Part of a small language model's weights.
Size: 8 layers, width 448, 7 heads of 64, MLP 1792 GELU, 22.6M parameters.
MLP neurons of a small language model. Each row is named by its layer, matrix (down: output weights) and neuron, and shows model dimensions 149-297. Each number is 128 + 24 x the weight over its row's rms, rounded and kept within 0 to 255. Numbers have three digits each.
A block is one neuron, or neurons of one layer that tend to fire together. After each block is what it responds to, as a language model described it from the Wikipedia text at the highest values.

L4.down60:142081140116129130092149112133145103129153137120158148128113128078126165151149135125099142116163119111119154111092132116118122159154107126133095162151148108097133157138125076107111103113149125130131138136133140124158130126136069140105125146153130085092145173109126141145110126119120171122187138155145115087141107148112132145125106170096153111100126098122099121106096138153084162129168157107125030126112096117150105125114136121101105111117089146106
L4.down184:154081098151113140111119158171125129104128137142129134120145198125162096118174099162116098141163110124116158098136105148103152121119158144089137092111130105155107151134162110133124074113122115108129150134126108116107109164151146153161166136154122142101105106091118126109135161074151086122160057117153067120104128150090149153130128174124101125130146135147114072127143104136150149155137177105116155100116109135148132138136115144138129163118135151120
L4.down228:109152081110096149096135119171120110122093152130123130094089091108087133141152124140107132139133173133133111162179119134114139156114092180128122150160156072140158130121092137115116132149142147123146144160110107121136136148128108149133092137152108144128143132117087127101135126138178135116118134154143118080107151126144114177082138124139086112126136123160122127137136143147134121092089140118131171105186155159129096112106117130107134093128139116138
L4.down1104:122125118137129144097161109077128135095157144169112129091104077132109111119113133165130080115152100120120101127114150128127140144143127157115111132140172137159122105173114095118122085108139160153138149137123115167145146115128114099157119177090137100159134109086091060108144146154131091125111178096161136144153136150119129123131153109140133124151152094131116157111157030110128121120085167113115165037110072186101113121094158117092097165144135102116
L4.down1655:173135099118155170161156117165174138110109088113132136169106139095170171158157060154151167105135113156131130052148152119170159136124145101115134126110120139131146131119098083160134144120134130114126154128133132149068113136127148107083170141116119155146106125086094144150134088125116137136146074075100137121158145123111124116117130083088134102145112100085137123139112186113113140133127154120139142127129148108128181153152167178104107168139114113107
L4.down1666:131148149101147135116148175120113108124099171120134123107129155151126157145135077151175130061104172153119129107107132091151134127139146140119142154120114114156136146093152132159084129124129130121140173134132109163114126111173090154132123122108132113102161163110100102158104100156140097136131133133139114104114127114150122110140134101131088115113137113120121122151070125109091134116100137135139122134129155166127130183125087124134129056131128112183
L4.down1756:129100128112132119122096132169131136133121103082078137105129100168079175125166128125124112161131106136091116139142114126143178147103114184094100148169149129100126092149149062095117086145117107112126107152138117106146187144145075130137088120171126135189122127110193151089099124120124098128132124113149118130130111153122150131126124174097152105156099112133135107099130110126117155164164143102139099154108146113121121110141108127132148093098096114165
L4.down1778:095130141144127094124121127111107124115157142117157108109093088112121126123110122117141141098118106127147141146133125072194102125110147174096123071180097103143120142126112161155129110151128153152126151151158140126174117168105121104133167105078115139119121150153102119109124125114147147132140063104106114132173098082076121148142146148150133150093113116137139134106096150129135139152102131111115124113121111159114123133152129156161126108141164132132
Token after personal names

L5.down485:127143109129107158078107147191164127087132100136131097163134142111109123119129162101102127164119124077145136127136095146153140121130126151078179131147151126131130113147096101087116128115142174105156141098145093088106123141131190113091143135099134128131106128130116106134140154121099132124178112129156128158113089177154167140148129118136102120158129139130109116117163107099146139098100099125118159153090143120143148099132131153132128174180085131144
Foreign surname fragments

L2.down508:146154071131139116094140127199118143091165105153137127124138106120103140090091136130125129128157112118157121143138110166130134126159158164125118164130131121126117147104118100155107091097135132125127096128137150137129103115131166126127135097126081084116144133130094071138106136177127139139139147122164130145142112137105099116131131130118093130081118088140151110099110114092076131159113162148132113142118120098144156145107134139166143130149167139118
L2.down536:128147130133122125095133146093125164160117136116130135124132097106094069114121113133128111134111125176119156140148140133149128143109107136162152152128129123102158191099133122131108143138119136094151120173100131121140103121141124149157122136152155132129110096161196129121121116163109146113125178087109077146128104089112109167131126157165112090150112153109146134115112149122100138156136127150114110101126123100132106141119132122154112126151143119156
L2.down728:158150148132156103124103119105110087117150137133131075126105149075116127136153140130074124144128098150190105144120165146132063135133181100128122131112097128136146102092121124123128172148136128125125122140168167080149161122167113155124158133163129132133089113139100163109146138130126099124151096184142131087118140131128135128091094138174116093140132122109128130146118114199149160129128094094106091120171121120159130078139168134134161120124144114154
L2.down1006:161114053122179165094145124071143150116120125128125134124174137116171135132158107131147080116129135180118159154156152114141076158153132097117123139135091140132179141084106123091104205129131101067178131144170124106108108127154145166102142143114127109092128095122153131160056101120139125133164145127139129113134084086120180121152120113143144106152116090130148115115152141169124147141129089117129036142142117135153106111132142085149156119115105138109
L2.down1220:135134134109170115154141193141116096120148102116170130127150116116136127082089101143123123117170172117118132136120152108179146143149129140119061116129120141124101163171111123148163149164136117106160082161144087121132154091157132153167140119160103142166095068126111158152139140140081167135115122126122114140102084140100127101130105143185120150132128147167114101103147129150090155182137135094141131100108125114162119131078107161117183125167149121138
L2.down1433:113131169127124146148144097125166126102139135140129128126158183143094118119113176102123110108123120106173156178101106103108107131135108115126120117149103150123105134139087104120133160137145165085099132126103130109100116164158111108165145157129169076135119093114134165086119156155124126144119123131143079162130102104130156112146109137175104110162138107148159146120140114135101175143144083201102060165122164122134133103122141090139162063133143110114
L2.down1567:116127138095156116087125148099120106152135148135113114121167115141118146136107092125136174088197105130110130176092143133153106163142116108113133128144111106131122141096136155123107094151146163093096156140137175131094106142153141124103132119096173115107112122134117152133149162080132157124119131137148152101125136106134141125132120106154131120174145112147102108169137138110139154130104095122106015144086120168157145132109117139115119126149107114119
L2.down1743:113120138108120094065133145108180124140145114112145087132140203148110126135143116133110128122107093133128135133120167121117116153135137095127149116157105161139173127114095112112131144159123136101131135149140103100122118113137120108128157131105133119143150104157142170099113112106130110129099108084160096097146086099147115208089158110110150094119108133121158151108134165161076167140144143166108048137117093139122101153119184153189140128093101131135
Proper-name final pieces

L4.down66:157117164149101117152119144107164132099129100133124151152116113136161129156116124127117120167136096147138154118137138103111115144139195140129117156141142131148145113121129140126136116131096130096145102089139112156111130127131138155062190109108127148106097114147128174163082082144113121116115111072164122158136151139106141125108116109109134113135103151062094123162129133090140117141082142146103176143132095152117179148112156132105147144109141141102
L4.down405:170107116101098123186168152162143156093156109126143139149123099134164071132195116098129156124135143111133199135085106135143110093165113109107146131132136180187126138095127106113160121094090137168108156116135129146182155107197135117173150096137124133158135127139119096136119131093157111102147095173125145096114098155151079106108144156146149096156111164132162133118146114081117140124118121139163125146153128137179107129141156112120135130131101148070
L4.down582:180118110142129160162142110162127135141112116138126156133117159104118136128143147127093083113131128153118161101129075156175124136098126102116156126155144084126116132126104106130108114136109134136135105111151145142149121099128177101156104139110117131132102103167114140109136063107118149177139104157115099184114135168087118126112131129146117095192085147125106077127145094097077137090140123178115141171113117071166160105103114112179155144116132102119
L4.down718:140129158118103123086119130135151105157182113099143120109115116181104137136143098093095138108160150129085148158113132152108102117121106142142126157116131150124178104112117080103095141156111161158107148114125150153151131113142106138174139125139150127109115113161104123154125125143122117104107114129120096134139136186118070070124196081110135120144135131138117119158114112120100135113093118138128126105206145109147093101132148139128148128140085117138
L4.down801:118114135128116154114127126110137142138119093139164151118109108162142098128138099127115137105101117108132142105119192104136120111109089106103131135131128163136122152141109119151132136125106144139131180109094085107130125098134122119120133126108124121155106189144150103125122115164108103130111125143145096099103140118137150156124178126141120189110135153165112098101130136137104166109120115136130115133134110108142140098075095138157096153153130099181
L4.down1206:105105129115147125117131114161129147090156153173109112118136136143147144159157166104156102133167112125127164141140153165082151110181158120139152103130141116086120125119127136150111128114122156145155113097160119136125152115127178178117104114152145087123158131095111123148063087095069138116080133162119069158167135137095119157152166131097125108165147101083116152124126121125102155131138159154121139123098134108135122130075135132142108146126135153144
L4.down1515:111114105089097118157132144148090126129118112198125150166102091124132146121131136196062111132172123115121161144094129133142137104117132156161132150126102112192100121123120110126165131109108118115147116175143135114129127055101153135143146122175132152066106103147135099110088108101120135148127168122088105110112118198125100117111160153142141147158162124099124118191138144134125121133125133096098121105106172142146078104095119121074149121128105108112
L4.down1696:130083134101105138146174083127160119110125134111157091162149105191106148123163121140116128090148122090123159152121142123119117129142137130137151134125137123151117145105099118125155158082133175142134144101165144135154107112147158129141109147142129115064118059152093128111137072112158100173141114161149120121135115155139097078085131142111142127086119122119126137157146125119076118160101150107122105113136137093176120109107142103082157120139104119122
Romance name endings

L5.down1027:121154102111125127123139120115162136132095130118139156077120108147108159180155123146086087140148118149145123125141110164127140099131158125130131100129154125107116095133091102061118100124133189155143138136158150086140121137099151145142134127100130132132128105114143099146148100149099094125141149088125111136125149149178121123103110162131140140116157161108151119145148129187109178127107127139128098187122146150115116124133127148137128125154112131161
Proper-name endings